Weights of a small transformer language model: 56.2M parameters, 435M tokens.
MLP neurons of a small language model. Each row is named by its layer, matrix (up: input weights) and neuron, and shows model dimensions 0-148. Each number is 128 + 24 x the weight over its row's rms, rounded and kept within 0 to 255. Numbers have three digits each.
A block is one neuron, or neurons of one layer that tend to fire together. After each block is what it responds to, as a language model described it from the Wikipedia text at the highest values.

L19.up533:111091125124101160122178134135139151135147119088087159140153148139149188116097115130094105166141168112153104151120195117119162140070153107130119168135143153165112086141097145161130103119156106144078147107106095123097157088109174124133160116139145078112119136108140141109109125145095127140131120111124120126156143134152158136143079077107143137094116120123129154115158108120131121127126126177123089125137086068157081108150119127088151103128120138120
L19.up604:124124147133139180119084161105114179150154148138090153152114167111170184116144103115105138105140100124134115122150108100133073134131093133134148178119120147115132108151121118094105114153115115145130132122141125127155100088147102163147135137138094106136140142164172162132103119117062122152111174138103130148159120126125131134131138145126120168155159139145158133130117142098113115152114133125148118133137124115150155133135118122146145084140119113166
L19.up697:110167116145119176139132092095131111088132140121175119123099143126107115117134083156089137096105179154143122131143132146150144156124136110118087144128105118172108143143162136159113101096173143165136116119138154115146088147126137146138122119126104129130147151142115095172138073178106109121167125119114147116164143110103136124157109105123103146135138143075206145112117109143102125132114106150131139102132084094107101113135165137146123115093115128109
L19.up709:146134128140154151130106104164104124136165145073090115116100131090117150150147138141115146111159134131101162129132091121138103154122126128093079193159097082127106131145146152149132139102109138169118115152142097142129130161097101132118145093123144097115108136159154153148153174131143115174103145127122134127099117138161125112154112123099094177139155122082135152135114125112168153158117124100140131107098066127134114151118122170130096136151155119174
L19.up830:091148103152130140111146112145136133151121155180085144139132150122110165079116138137132156091125112084140111128113122104114089155133103106152152169148110160141160149158159136124147090118108146149110151097152106139145121106156122113130086122130135113154153141107106113124125095075139166171104131097141107129085130182137161089141139095133124108102156133133136104151133113136141185140117094110180172155123083162140124106112139082143103130160117101134
L19.up971:146142166172154130137130116112120146127135111152171124107138157121106153161096104124148122131152138101075139116167118110144159116128124110130088129102111101169142130109120104183099134067111126185194129158126085135183096133138105124133118101137144141184151117114138156108126134112118116104108144133115152130107146133097085114091161156095094132116135121128150201159122148102170108131110159116104131121112091159131127112116102153111126168087095103157
L19.up1139:138114157150146161132093145162122116116125136100158121122097113140131113131089127130130176132105100103131114145111109091113110128147111097128115153168087109114154090132203110168144132144097113107126134172165119098118112127095182112112094112152080172161104141115111134156129147140131104117102156160151125137135139101128147135131161179127118111110131116149118078131113158139154083144094097139110096096066106088122126135170109125118140104133102126126
L19.up1621:150100109126137128141107137150161095135116131138122120136130113115102149118116122188175133113139122159139184110142118149131147112111120105158110118152137113148174086125122135124172146095168070136090158124119130079128095149120117146128141163127123152092103149125124057133127128115134184156120160118130128101108099168133115125132113128149146154133110162118100134156160152125102092133118101157100162123142066145123127121131137135202151166174121135166
First capital letter piece of a proper name, usually a person's given name in credits, lists or tables (by Gordon, Giles, René), plus title words like Director, Lieutenant.

L9.up185:153092128128127108121156093085121104125096172138133132173118151094131129100153124158130137127132171153111161122132143131138166106081136114145113132149121138115149133148163146100140121135120171136113124144087106153135140118137121104128133152173135140127120142113103172118093158102099165143103154130169126101131107172092121115127139090115153119199090170089115145110127091175119098157185110137150140086138145145128157111127113131144134178130125149131
L9.up248:171132047065114144148145124110127139172167115109132141140122136121110152123131118144162146133094117163121094103141127064117143149097151163155171132103124123142095117121153083143146130150105123119171167171093116097141159099134141139124132156163154089117110112140132124145144113103136155139121122129115153135141123084137120130159120142099148169117118166128084108130156078141134098145141117113154146074152080086139161133102121088133117159131113123112
L9.up499:156114087155169144141144148114148136116105128096163135177135098143127133091114164132134114111126106088152132110119114130177112131144146143103128166090072105115176115159149128112124114105110119138137151121088121141123149146147121126110100158102140144139125134132129090127109088215084110158141118066137130155128131131099109081133116096184157099151133181147097128134097105132143128099080085135150130100092121102148149144124124150104133089117148154152
L9.up796:161131150086119127105140071089119116176087131113113109138127093116062117134141096141105161118114097176117117150100112153121138107147163172122098136119158110126160149077139140117163129118139132122122151147082163094143101120099128133129113119090094126141171165140164168148159120135151141125142098102096159153144123125099147129135125155093137140097109147125076106111102126115144145123142092067153159176098112127122162128139135125125104140126148117096
L9.up957:112084129107136120152131125125097081147115129185132105152134107121125167112156116099137124145150127131097132144096109172158099123103139126111126133122118130149141103156132123153167100091141146132138169152135107137156108158144062094126140119050078161091143136164163175131135120178086073144117143078156156133105136083153147114123125185136093141131131149145150128168138118098120112142144084152122165105129138133143159125119126196161104113122120154116
L9.up1287:113108088116169115115123106116163163180148106143121143168161086128132112114107094095116134137130140146146143100132116084144153115111166095166124094145146120129098163139139107168140105103077102123163155140119080074104090152167156133139138173101127150119141154119129112117123101150122106093134168166142108124141096109173133085177149125121131110120108129136143114097121135154130063130110156082135081115133134123139114171144164156103125114110144113097
L9.up1555:115131104127133106133085089077082128147123145127120134139105129123131116124128102114094153138124107098102166119135112100128156120140112108125149146164148128092149126114203127138113122154167102103099143137094134128113173091114135180123123150112129135146167135161110129131156137103137124152120157162147122104123134127122125127173095123130129111141123135115150165187142116119087132173120128130133123122166123102124122121158143108148107135139102086103
L9.up1606:155129177101174096174114182123116133119113102121111107114135100138166158111143111132114093126139155111096139107145142131166126135179145052123148095107152141144150119171147118146098136110140115159132136131148107121154118125142122162162098134127109141109107136172135109132090105162156118156147152087107143154121114122136093085166110168150085155142128131132105122146098125067118070104134121161160116105144122160108105126147131142095087105116196106102
Modal and auxiliary verbs right after a subject, before the main verb or "be" (can, must, would, may, is, was), plus some word-start fragments like "we" in weeks and "He" in Heavyweight.

L9.up79:135131110126147134105117167119186149133119098152134120087152087141177137125140111126123100103079097136168121133135119178125134155107124126130139164113161136102130148145138118120139111100118135129143117091155122112086106138116099180138167133137089082130103126127134160140118126142103087103150132101127115145074140085108140151158126193100078116119104105132163126162116131087123133135085100135092155124152120175137135142127130147083124114158104106154
L9.up113:136164100116123103149081128156132102127140139136143149144133116148181098118128189137150105147093128150117136112130143132111132153128119107091144128116173132125174125174141109112140177096140088122137099117117094116131137112102161147126131116148124130137105124144124154077130135138136138138126147132141143116125112143139103134107080153127143108133133102147133166129100135096114151105116088111099106092149108118114154094133095131146125114134136109134
L9.up213:140122139132136137100130130127157140131167138149108141125126144136142135117149129086134095150135110100154136077152121130096170127137093129166108112105098148125203148137120147098178115142108113115144120128134132127167151144125128109112133094144123133133154177109125155137119163124124154157131098121158119130126118114130155170145114164094110115085106131140110158129176112130132110152150091140159151121154093139149110127114110149116101158129160079140
L9.up349:104091157114157144104119141156178113140168143098103170153132130127130152144115147159174096109115118113130095140168107163138111126107121145114166152148091115108164126129092146160114109111141091072108165122134073104144148120099122085146142160139121144094123113166125114079112173175097126131120127075132137183141111125138077138166121154140090134119113108132131191134137133126133126119123126085077154105110114125111122117153133146123122107146120137114
L9.up818:151124107157108112129140090108162129137129115126130105158178144112158141128095172139108150164094088142106130169103146117117149156108139118102107140158112100156151165107153120115150107114112128124092143132097106158130111111162125149146166102123141122147123127165105148115142155118095157126147108132132133097164125108114126093187163110084121135142147120127189112146117137115115113144151113130112116105135131140153127187190097116150127133161112105161
L9.up1082:090135107125107121159144172138121125132109134137142116134155122112107142141147130132094119133055097094145116137089134127122155132072152156111100116115174110095141137128136113125156116105158147103157132104115154155111165120131170106124135136105141078086137123109108113122106108129084102124106138135087103125133114124124141111132115133111099071109134164112101146168126165146132115141105144121127174128165154150153119129123112131100150101136148127127
L9.up1236:127145126113165182165076125153115130110100100120094131119114161097154100129146118089127117093133094119114131137122109144132115150129108133150106135109139128139156115122135120155163188161147137095121122108123083131172101139164132150128107133128119099134122124146104107111083130153125090133180120104108087133126102157161107152155137156136118086110102118088103147142135160111087144116127115176132157133129171169135077112129131138121128108109142123168
L9.up1370:154099095119113176116105131163115141123095116109114155185126120117161147127180112122133143182106101079107175128106113118133097165151110134123165158089198134142154115128133113125162110106104123084108087122130136134130090113114148097122137133145117143138083121149150108112105161142098131163141129132126062162118114139143096094166151149123112116164137160118143118131133139124133135154116080130142116086098138120129147144171104126106107154118118145155
Last subword piece that completes a split proper name, usually a first name before a surname (Elizabe-th, Andre-w, Luc-y), sometimes places or firms (Ira-q, Ontari-o).

L13.up831:150165129115164089106123139124106119141118108134167093145123073097139153153132163132148086133091129124141131121126125098140109135104111154119101131103122136056106132108139139116139141133160121143110122100104122162112121115100154128131114129186129108136135145156105149114106128130170140134121157140107078090136118086156160125136124162067132116131100121146118127099148126123148142154128147164101131126126137161140132117188158113170127110112130166105
Final plural suffix of nouns naming groups or teams acting as subjects, such as Cornhusk-ers, Democr-ats, rebel-s, Lions; also "the", "they".

L13.up1119:113097130120161168111074129153117117112164125110118104157147097189124115100116083149141124173117160165098113135102121105162124120109101141118152112153125145116127180105176159107147150107188115129125116105180130149139091140122108134168133135138107121152149097142121083142146151138148096147118128120156108104154149137141163135117145112107134140142121145121142150105154112103120117134111145120203150139144148125165139177126114101111125102079120146138
Ends of nouns naming a person's role or kinship, usually just before of, a name, or who, such as captain, grandson, cousin, leader.

L19.up24:094139113113178135130135147107114131100097112113096116133137109190099145106132114158129113137113082122127086132152108103145133103124157161111114144157107154076150119079084133154185152102072107134131150148167143189110117174126141095158115134162136103079149127115135079137144146116139145133109146095096128132080135091113081090116094110203131127100156161108139122118161131117126166143105120152121136107150130129140153146163170091113112155121134108131
L19.up516:119131167116154114154100141090099147133121085128151116167120143161082125095077144151119093119154115089144135149110078119156146134124139172154132073129109186087153103110135124173150135131144137131097127122146174139098121142098138126134115140148103088092120068133166089167148151168099123132116144116127096146068119131107105123099115107128161107148150080143146142142148109107140140126159087095102141104194144148130089136141124176123127123138129116123
L19.up723:127157086122127124160110147141115122146136139071101172135153146156135166105080142135091127139102124130183098113114061117157124097121162138145132126152154109092116135132095115144150126152136124081135140113146157104140117131125106147125133108123066092111116101126129143144141150156117075087149114152137133110141118129131130132081166110092110127106107110125141142194110100125133184151147099146150176106132097121163109119115161168132135124090099130140
L19.up765:095134105109144129140151118128113148136116160158100152130107118126101113170120119113126135106114131125140158127127111144146126158142113112094136101117116127145122100117112079105124135148124118149151127117173115094071128133126132109130121105116110123156151151130091158124119100112093113122146119104129155156105162090117121145131132171126141127153118118144123159089163142147098108107105128084130110091111191151140154104141117127115128082171105117127
L19.up927:131179158175173130132159128130127132169160126137116131161123106141083096101134128176108078136093116126141136113111100155149142144146140149064148108139120130120116078098134092155141174136119108164145149138106130177090059159139129116137120164146125088094121123121146123156161176180136092129127164123126154152096178127135174100143120109135135158122136164162129092095132121105132112150097119095131121094138125138144137135100140147123127119127139113171
L19.up1038:126118117156167098126111138148147138088166136145119136120152116116139142093149130169128084138110090125133122126135074065176149121123150149152124123153081123092138115131133097132145159149109140109129136086113162117117132094115138139091157138121132144107151106090152092148100111112115134080131163111119171128130183109110153107132081138075165128112123084170106120128130131141089147131073150145128134118106164126130116073137142088165101101129122105135
L19.up1374:106121137120113126147124076145085128113121221137061106112122111106092106136140151140140137142132091090149083148134136096149098155125127110054117100115159102112097099064114137113118115155133095187127140191148149155150106137063176106148131128125103078132106147095109131139128150122177108145105158127151107182122152114109123124164097136114121145130124176136129113130111111183141131090106101102120139117173136128153102116137123101118125139105139124109
L19.up1788:129135150125111129148109123124143137079131149142116168077124101162080119141121113167115150151134132153129147187121136100154120116141120115156167104102137126078116136140136123149092137143166137128118111106170185130134149130118121156103137105152121123126187146108116113139106145090054118147160107117155099113099125152122156129104091166131111108127119130183107113147155146110153103131071078069101112075131142139112109115157122206146162142132144112157
Word pieces and small words inside multi-word titles of songs, albums, films or books, e.g. "All of Us", "Fight for Ourselves", "It's Hard".

L13.up1584:102129114126145142132139135153075168230156138129115097190163146148078165092121109134109100149137127104120138142127139097160116115135131157071151111101126167120082115130103127132167144138163120150104112129158118148131095106150152139122111136134127156122131128137119099130142159159097111139136131122124147101100135077115144088125072122146112128109119111110157165158142134130090134136155103125135141132119161123103151152150127131088099149092121101157
Word pieces and small words partway through multiword titles and proper names (songs, films, albums, organizations), e.g. Back to the, Fresh, Deadly.

L9.up14:137132159141176197134120161106124147118114108134127168124081100104153141107105071124135063159140138121133144163148082155142124128137085127123145107118092182127141086125156148143130184116144127133162134131144112130115115123108148140162139134157094123126159113177098160134155106132168139174131121128111096127113166143140124155153119130141118126165130169109173107123125116106120120112138090123155142132113091118135124118131107126162104065129151178118
L9.up186:146125111109153207137127160135139190136159160161181125114096162155138076107083121149145108131097142108167134107144101103139109158107132094105118106135130117112134176091141096127116132150170140157153123109131170159147104090105084127136103084096097132165156145150160148119100104144137133130110123143102169134149137106132128096148116125135172134120122137142110152090089107106084111138083152128133124151082118113127158124094152161161153137128097137150
L9.up466:142157163148073113170133089144135143113124164107184134119148169126160111178095126132150106115085122140123126157101121108109162138140111139090109082090120159117113136124097128162150146093114121144127141120151123131163136137104087131138100105132150101124129129175140128133141158120104143102083111166107154082107133124096138135165175128165145133127106100086108185159126141155106146148111130148125101110099138124100133176142126188158134151138162118151
L9.up509:126113127138141130101100136146127121118123088161152095145102121088148143121125146150119119134129144107142136111137130117098158134114110082123080107094137140120174139116136129184129135095137099086092157121131111129140117098149126121093113133116146111137109121149130184160110088114125107131153125118123077096183149140095122173151096121138095111164090152162113185121133104140146166105140131147137113099100167143128152109118123109126163149102145132116
L9.up662:128130113160130156120118130125117141117140137118105135101107102133085076133105116180150097138146108080133145183107121149133153145130112187118162106151138096137125102147136146146126102112136107134101129134088079163108170148124127122178150130117141109143137088135124115125144078110095139152126102114149139145092128118127119083181106093170131110140128128115128100120120117174114136162134112146128117110101101136129207121140160122128146130116164110168
L9.up885:108171142148136115132124093130134166167121120126151134138107088126089121154142080099132123130139098073112126157147088108142169137168112135129163134131097152108153113139088136105139140154118166103171114153175121124091115113081087108125124169141123124139155140143122153100152106098137092122078106101110144115148130124130120125123157146119143120178135122150093115140125171133136153150146111119144115115134125126148121128137112165088080103127152125145
L9.up1239:147085110138169139108130181136160113119135115118142131111156152117113106126141137161150155142118102087159091124126141164089117103148112127110097103172122134125105102146135102126139197114101165091137102113196143099105159159093138130085119131135100146140140135150101153142112129178095123125127148129087103123152149141110123101165157109114166132162087133135119121152134103108146072149118104122196106141135133124097128134131118171122138141129128162164
L9.up1551:105145125139163170097124148136133097153150113100130127154147150104149144073129118126171110138118103117119147159108116099124122134125134121077189129152121127115130094085103150122133169128120122135124125092172130138167129121102129167126124110127158095164151127100129142127156127123142131141113123123115149120168119112094159114124158129124135155151130137149117167097113095118144145112098106128142139130115127138152150136152171099111097151135113117110
Final pieces of title or role nouns before "of" or a name, e.g. Prime Minister, Chairman, Captain, Commander; also mid-word "an" (Atlantic, companies).

L19.up523:113148145108127104119130144128141113127118102162083129151133105153134117119085134124150129118104152101116114118155143144140159135173141103151117114103132120123150127125103166113120127121150153151118107135195146119154158135145141113108160119098114088117117172119169110143069123110161112134142105139127108105093113117136174152077063105113145164102122120178133086137142151105134097097122131114109099141130149124125119138120096115097167128090116165137
L19.up583:140125161092110112118153131154105094153132129164085118132131154137161135137110084097143182100095084145131189125091139150119126160169129113148149143117108142142163168141114137138142108109146176145133131114119107118167130172121136165137131121115128131113107128094096147116083140133163080101152118107132133126123135121124137130129121119122125127115171112128129142137135127171116097143147154104109154097132091126160144129122117121152152119136126110101
L19.up874:142133091103115129124115155136150125106139122136135145127142153130109095162123118105161109148154109118172117155078145159143117130174113133090141118144120154131100138132100156131128123059137161162134128100103131105150146109167112152146111102123133129075125131096121092147141169130128143137146126126110130104107125127153124142129086106127121120085115139123158160158124162152081110163139190146125136109127138172133067122126149143153139110113145093140
L19.up1111:100181112072168131165146148128106134178127147113109111178157160102195117148132146164126106105146130107131118161107130127133105120191161122138141115135105113163180112127160149106123094129119109122116145152117153096129129129127088125077119132140157124133142109125095119124070086082154099131147083154123109172124136172158131143132103159135124121085133160104128124114148139114138146140149163066132138138154113134152133129109146127156149131138090125145
L19.up1167:135157116127144141168125131156142138169119114134124116144144147132108148141167110106161114148127104148100130161109083092098157138109163106096163143095163119153118117141133092130148132179110134162140136124142124108125170155125082189135113122122128125170152148073133122103155149107121107151171143113139132190085099139117127127164133107082127149127132188121135127103071139185118170133134168139110147084142091124139108097123159124116120119125119145108
L19.up1395:124120120117138157172104139158117123113116154121096159133107124112148122163130141112132110165124119152147165099133111162097144154129106137158091151141122120130154141077107174128121144135123153180145129094103089134139167143113102142155122091102150110096162103121108099148135114138081083116145117127156149130129126132120115123127113142145152127127152189107130144135110106137144135094126180148131147128142123161126098093137142100127122109119174121108
L19.up1477:132127129149143139177112128151132119111095141130104168129109118120120120157135129147121117111128144122150149154116084144122171121102102135150089155130170092075133134133167074122126084131163139134124108120108177082120156115145141156148111096116145088117122129096161120145122170151108113155153137132139175137091094140111088144123157109108111192106135174141123139127127147185126150129137143101135103128131091118102130124137126154123156157104133141105
L19.up1715:159173142134098136133134157085163160110141137108129146132132098149107125159104100154157130116164129137154129146100127082160111157131102101115132116128132131120102158126125172105141119131092141152132135162126091153159173131154127164124111132144153149089085127118153131162092109173099126123108131109145119083129140121098107153139145105126100144132116104118136130107104183129141169167120145091160139106174095110172101086117120100170158129069135154112
Three-digit year prefixes (199, 200, 197) and table pipe separators in lists and tables, where the next digit continues a sequence such as 1998, 2009 or row 10.

L13.up479:096118098116107126151091138147148170150137113163128107098122130096136131110130152110135144160113093116135124106116147102166136086121117143136136156115123129102093166126109123130131105118109131171122154171105075167107152127115106130151164114110095125168134155124145122130124116165129124110098133139139143135125104149129074132077161116168106191110071110119136095144141170132105120146123117178118107142154128144131185132130115083108106120123110142152
Digit pieces completing the second year of a span after a dash, as in career lists, lifespans and tables, e.g. 2008–2009, 1994–95, 1931–2006.

L9.up88:130167118149113120098093125125132141136135126125120160131117126173134116102157122099124156212153110167110141116165131139153151135090127092123125120138096151109142151117145138152145111111125133137133121176078112091114114159149110090146074094164100164116098174126139173123134119147118114162137141143150097157126136127090134118135133148137121147128081141136126116128141107167095125161145176137135145090138094154091127129151113152123151144070088167129
L9.up205:151141142110091091166092142144154092135158113167134152136169163128146173146137137056147135128119144071119137118096135160114135096088143118151139119104119096110167137121137184101148121114123077137114109185093141117101140121161148086164109111112125122093141170126099124074145142132108138162127130141136143108147142151096190153142117105087135148121136130135197130114149097119124106109131138108157155137136149136059076086133129140128126139106148149137
L9.up234:111142144146113152128147161099163178138149123160121088126103124138105143110140128095132087155103125137119079104121142134127128148109122122132118153139132080137099140164128132130157178107153133162103107135100140184137081157097112086122115154134139157131128121150163144118141132138141083132124116125136129123136115094140110143088160134107138154150108149121129133175127119129124100131135091089123138120083161156153136115120149115142150123079118105138
L9.up423:139125137129131084103154096134165122108166114137094151137081218129131159161172096126120126097124121120176143142138125156149147162145173117137112162156091168139171134103133122139175145104093130128077154139132096131139138107095137133098094148127127111103117140136118188125137149149125105115122182128152146156103115151123128127132157117155112139126115143125122104137125067144134133132119120098155080100126116143166119140116140146130109150119128167147
L9.up967:134142139137137070113113112113141131154153139154107110120100147087165175148124213107115142163117107125170134122091117094125166140135160119161148154108094126115138105130140135138184132121148142139115193148108137172075123077120140125160120123146146147113134122152101109112126077125104135137135177131157136097136144124108061139125175149138142176116089136152123129108148129138129133168124123095154115127136129139122119137135120183151140152104092142147
L9.up1230:147135164182124093110165159149111143113144097165117133108101170135082138125129117112128103112100139096142146146150173128145092137112107097141127144099082091110130161167140127118108147147143155148085103141173091076175122134184150150117075171137112094150133124124119132154088114131105159104160136112099109147155128139121095131156129127134154121114132137096193136136155082186129142164169126140097121137149107097144113171128133140121127098131090151131
L9.up1233:140095100142159137180155116143122172139078111102086108170093167161135161124141149074118128095146148132172104171112097121126149159173099113163135149112128137127086134144114096131132134115112123105100164135111137129143064131149129093130143146138128117160118115133123113167138120113130137091110150125105123168141123095152121128145081108064167105128118126115152116153129154139140121139154101120161113126104146127129121131207111162190138198152137101102
L9.up1776:086135117094111077192150172088126120162136113150155139138162117138151129122106126094133131115112116111164115157167128174092107149111131090138080167154108124147095115107102145134125140131125183142092131085133104162136145130126120118151122070126127110107148156146143160156145149133148103126122150156137104140143110177127135128115135155135121171150103131132130146139147139152121107125140159138116139130132109139139134125162120116122102135114123149146
First three digits of four-digit years (201, 202, 198, 191) in dates, table rows and parentheses; rarely "tic" in "Article".

L13.up1380:131156171141098127109118118145123086148109115072149149138127105080132119143108081098122108135129117105103135104154141136144175108135115068114104056116148146099120129122165142146116087124161148126135129138139086133126150129129145105145122138130118121109158145144095136140164137136148128131153150149120126096135064097119125129133143124116136094108135122140095118098104090071132124147126140163127120079131149134095152110171120113140145138085130131113
Infinitive to and modals like can, would, will, may, could, did, right before a bare verb, e.g. first man to reach, believed to have, can open.

L19.up111:160154165144129125078173145138145134123109112090134138132122120169124155129137110113122084184100090151149135112103156162129094103186123124091127123131111104130145109097141156152108080153137060102119158081126125137148141148156126135132127120081146157134109093116146097139103118119151131147169132160132096123096125153130149127105114111140151126106182151114136142129157136076121096132141158152118116117108142143095111148102183120148096129168133081154
L19.up192:134082123129137101114190144149127114185140089151121144160122118137148120130145156088157097130123098140127132130086118135146129084110114155109123150088128120105099156164156153140120131124135102164121128138118149088127147105135107163116159117128096151093124172132106134112120131172139134119093100119088144138152131095158129128127165188103096119128127152187118135160103183116130127168154156096138107151176151103112154122104156095131140174145156143129
L19.up653:131165161120133119125173124115122076120092113120094136115088112128147146131114122137147098140103138146114146081186137135159085141165141146111099129085125156122144113139164152130156122138126158124126116116105108150147141096112102129151116125116120137130152107131156131137091174138161123130118117070120123099135099143149180118100102115141144134113125147125127124112063126118136098117111156122083120131126133099134133131159144122118112153125095119099
L19.up838:122099101127110173137168121129152109161124094167122101093127099140104136143160183135142120129094155170102129141142151121136110150091126103127150149130084118115140184137142149097091091104142123101112101146158145115142148125162102127110103129118137110106156127148135115106145138081147148105128159115110149088086103148135171113140136150181087150086129126102141145131147145130149081067095106113115166136099107159108149119185141081154135136095128107133
L19.up915:104141162123138131118117112093139102148143151110133128087137119114151113121158139091105076099124110156166107160089150134135163135111106139129153144158136183110130161148152134107147158161163154103130127148148090115116152093164099141079134114123133096151114118182118145124151094086121110143112105109094092102118140121100145139133136103099108099174080110135151120146104117107167136100091139142095157143126123160131145119182172099117110160120140119119
L19.up1164:116131129128086157137106113130135148121129111126126115119128122112150162143149136128084111165076140120134141126161195136158134048128113103131094136102128101110167132143141171112171071154162095140145156151135129096141153133162116162094131113152148169142114188136136139148095139148134110115135134164122101084149109117138110169123101138144103117105125107114139172098136151105129107127091196126165155117101161165128123121109137100177166159167129138095
L19.up1349:135116152119146141114124106136153127124146103090128122106113082161135130146139141132111092169138166150106163116114126137126098149160135140119094145099126135171128129112113146120157134138105145151169118163108153122115114127152099114100167091094135108147133179114148111106069156101162131127083143113110121138149141142172125152138124124088073140138141116101137138124114087109107137138124128151122088087124126107112162132114139141133149160136125131102
L19.up1352:133140115144171197136116109138132147082128082119124164143107082174127155156138159080104130144136133155145098109117124163140139136110104143122141133086117088139142156102140129141170137183159149107136107145143134165111079128139154105125196079121148090150115144147108123158098160084153136125130117121131131135121141153120123139151122088148080145115132114154120133098125144145110125097106167156124115133104090152096151154116143182121097171111109133137
Final token of an object noun phrase, usually a name's last piece, just before to, of, for, informs Novak that, instructs Gudea to, accused him of.

L9.up7:136086103171129138111154138119136159134142153113130098150103139147143146154145129111134137182122102157107123109114131135167156132140143073133109095122181163130112114126147125138176093104149146088126124128088155142102125140175113122082139125136097115130116118147163108143115138096153098124131151148130103142083116105104126119173121164126127104101130125131105102120154133139160148108166119121140088149075160132106132110133111153165099151092106149098
L9.up485:113121089166153110119113117135129144138129153142084124134132120141137220132126136136121105122113127134117127114164118105139139148135147121105183133120111128129135146123113124143142143159138102106113122144129098095115134156166146157127103143119113122146127105126125116143112118146102107082093126108158106107128142120134092075098151104155150063173160088111153133200116119141106145097119124109146124074097119115140161142148131102138180215091152112084
L9.up582:135128123127163089123118152148115146133118097141108112109172154200137120112139126149126142145118099101068123075154107118089158181162103129107122132140146124121132177134097138163136161149133123133154166154131096118132133133110138159158089178121168143112126081169126146142122123129126145112114122118128146095093127124118144124107099122131121121093157106150135090102148135145094140153144111144077137119138138163180124141151129127160138172161151108143
L9.up853:112097124097103110128109118102158170149137148164096115121141132172110134131133121163138143119142106118118145097107110162149134116138121157094155171081161095123106149119163127149124129135108104139146106115113123084119120131102134113125162148135140121159130114109155095121078147142091155077092116120145113113115134078110129106163147116137118113080105154130069112101114158156107075126142118094145118119139104111113122125103171147145139146129120135124
L9.up1026:098120144113135118137136152122103159128129129145133139185143126163093133130128104137137113155142086117141109097098101130124155146124158176099160108113183117100141124132129108140142160110128121131110140112157118142083090127120173129131126185136123076126128115130124122167115129122089110149131125122125139117112121101123154096110113125106137130127169140153111099140134125135127151138134098131131117101109155125167127137160117166150141133132098107145
L9.up1039:140092126090154120112114089116125168147139116131129138136156118122094163153114102119092155147126120136155118161092107108146119121122129141121154152109151105128147146168139125212171156133102111110103111109117147138112103100092132161088119165106118120110134104144145102130131147111123106138135154144155098144120123115089153173152118120100137135121087174089100112118111154147114142122150112118134119131113121113135131166110149162145079148139087133127
L9.up1297:128098145111142133135151119117109148142144138152122109126154141188134126151180149130113118142135169092146157153131116095138161166129148098106142100138131110123148093140136155150142105096150144154101157133130107138133112126147114133172095106137105139129170097095126106175172150155111135136157120075149132134108139133176127122140100115081132151128129162141108109121119162141115118129095127158139129098142143106127143148151096150163104141099102168109
L9.up1418:127128101098111124123108140131145095100111162134132128155114154140128140140158154115110132119126130131141164114105155125191153114143172122098132143142072119141098143101104152118126108142106118164101119126121130102097132095153144141143179115123177126113135119137128112133112131127109110154135137128121140110124131128145159125141191132142127112088140114091154129118138126170125177075129053138094125117109139168115119175137123185103140130122168151089
Word endings or short words inside capitalized proper names and titles, such as song, album, book, team and person names, e.g. Who Listens, Ted Williams, Orson Welles.

L19.up287:119108107154153130116130140171124104124117116111186135151113163164137116097100163157098104117108109097088155151145168124153109106145167125138110108100097127155092125114105141092128131145125130162165112144114140110138140078112115098145115117128123099119131080126093116142098103171145113138094080123119156130119104118123169144131098111098109130114128146109098133115104111134158109120078140159058105136113157113139146145109093141138151129110152175101
L19.up1065:148096159108092160143120125109118103124131125127110134087107141129125110143098115139133132163126108092116137170154143088122128104133120116149127078065067167087148144138141173159108146127121123145119138107122125130125149128124111126151146130142144063112117137155115120128088144135151096117134099131144081119131096106134124128140152087129169129164128144088115130116124099091078119119120133102110158088121116123121158128164122149122135119162160070125
L19.up1127:149089119142144140123152137125130129157120097101117098158125121147114198159097087129137116094106086072150164111163109131157111116147089149157137117153153131107098157126151138127103127103156108149120160127111117095098154113076153152128093147112132100142064157168132139135119123144162105152122124138154138102132130151088155117135130142089175082139120103113137121135134137144139144130119129151134122105078087156095129153124145148141176140115128141109
L19.up1207:126134122145123136121128129093138111146124118111152118121113113160155171104115103132111124158128112111094150122138078135138131103160183079118111111114110145157105135109124098110145160183158142162141134141104099084089154161137118167162107091171126136115114116174113116080115114133153110172140138114106163129128160153149076143085106156111163126174121093119121157105137124162160147110149116129102142064138100104141112134121113154102127148125108115101
L19.up1261:127148148128152122125135164088095084098094116109147142134123169170152134143129132148116123114122149079144144158110130122102120114149116072148131127104111136085137170162145153126127126127134163128166130130125131093048161167122136139124107152139125124158131106116114127123135165159142146137116164134133123129110108140155163148085108146103111114104125114111113124151142120107083096132128134157145142086101107129117131136108137116105131151135136115096
L19.up1420:127151138177094114124158126156113064126102100093174136155144138109108140115109135116140140136128082101142156076134109135133133100141160115138144181149147057095114134121129149170121130130150151146143104142146138138119095123139126144132173130096091179071059138157117121119145134175117152192124137089168139107124165106160132125117154120139138071105119118160122116136103123114134145151168131151127124113186132138136125144127115125118153131102131100103
L19.up1442:149112078081145146120089156101150103151154161121154154129108126153154135096118145131078165124119122107162134133163096108143165117135103121119090099113121096135118131150165152151153165129137191141121138096134116143126149133104127118115092128113162124090127134102136137123125103103127100152107110125120114109101131106145152145114133133098101152086115150151124114139076110152145073083140100113096123139176094148096154120158155105109180101139101159130
L19.up1702:156152118126114169134141147101102095139144106059152112138128101153119140107119151100177155126138121127076098156172132134114143133123165118074115111164166144136160129148125144131131143114129189138146099144118115129108151130108138147170112149120133153127137117113124122132118115160148171141120170135132154138154126100123115136125140150114122145145120149143080175144083127098114112084106121139160106087129153150121152139147081115135169141142105074102
Fires on words right before a main verb, mostly infinitive "to" after verbs like decided, intended, agreed, plus modals (would, can, should) and "not"/"'t".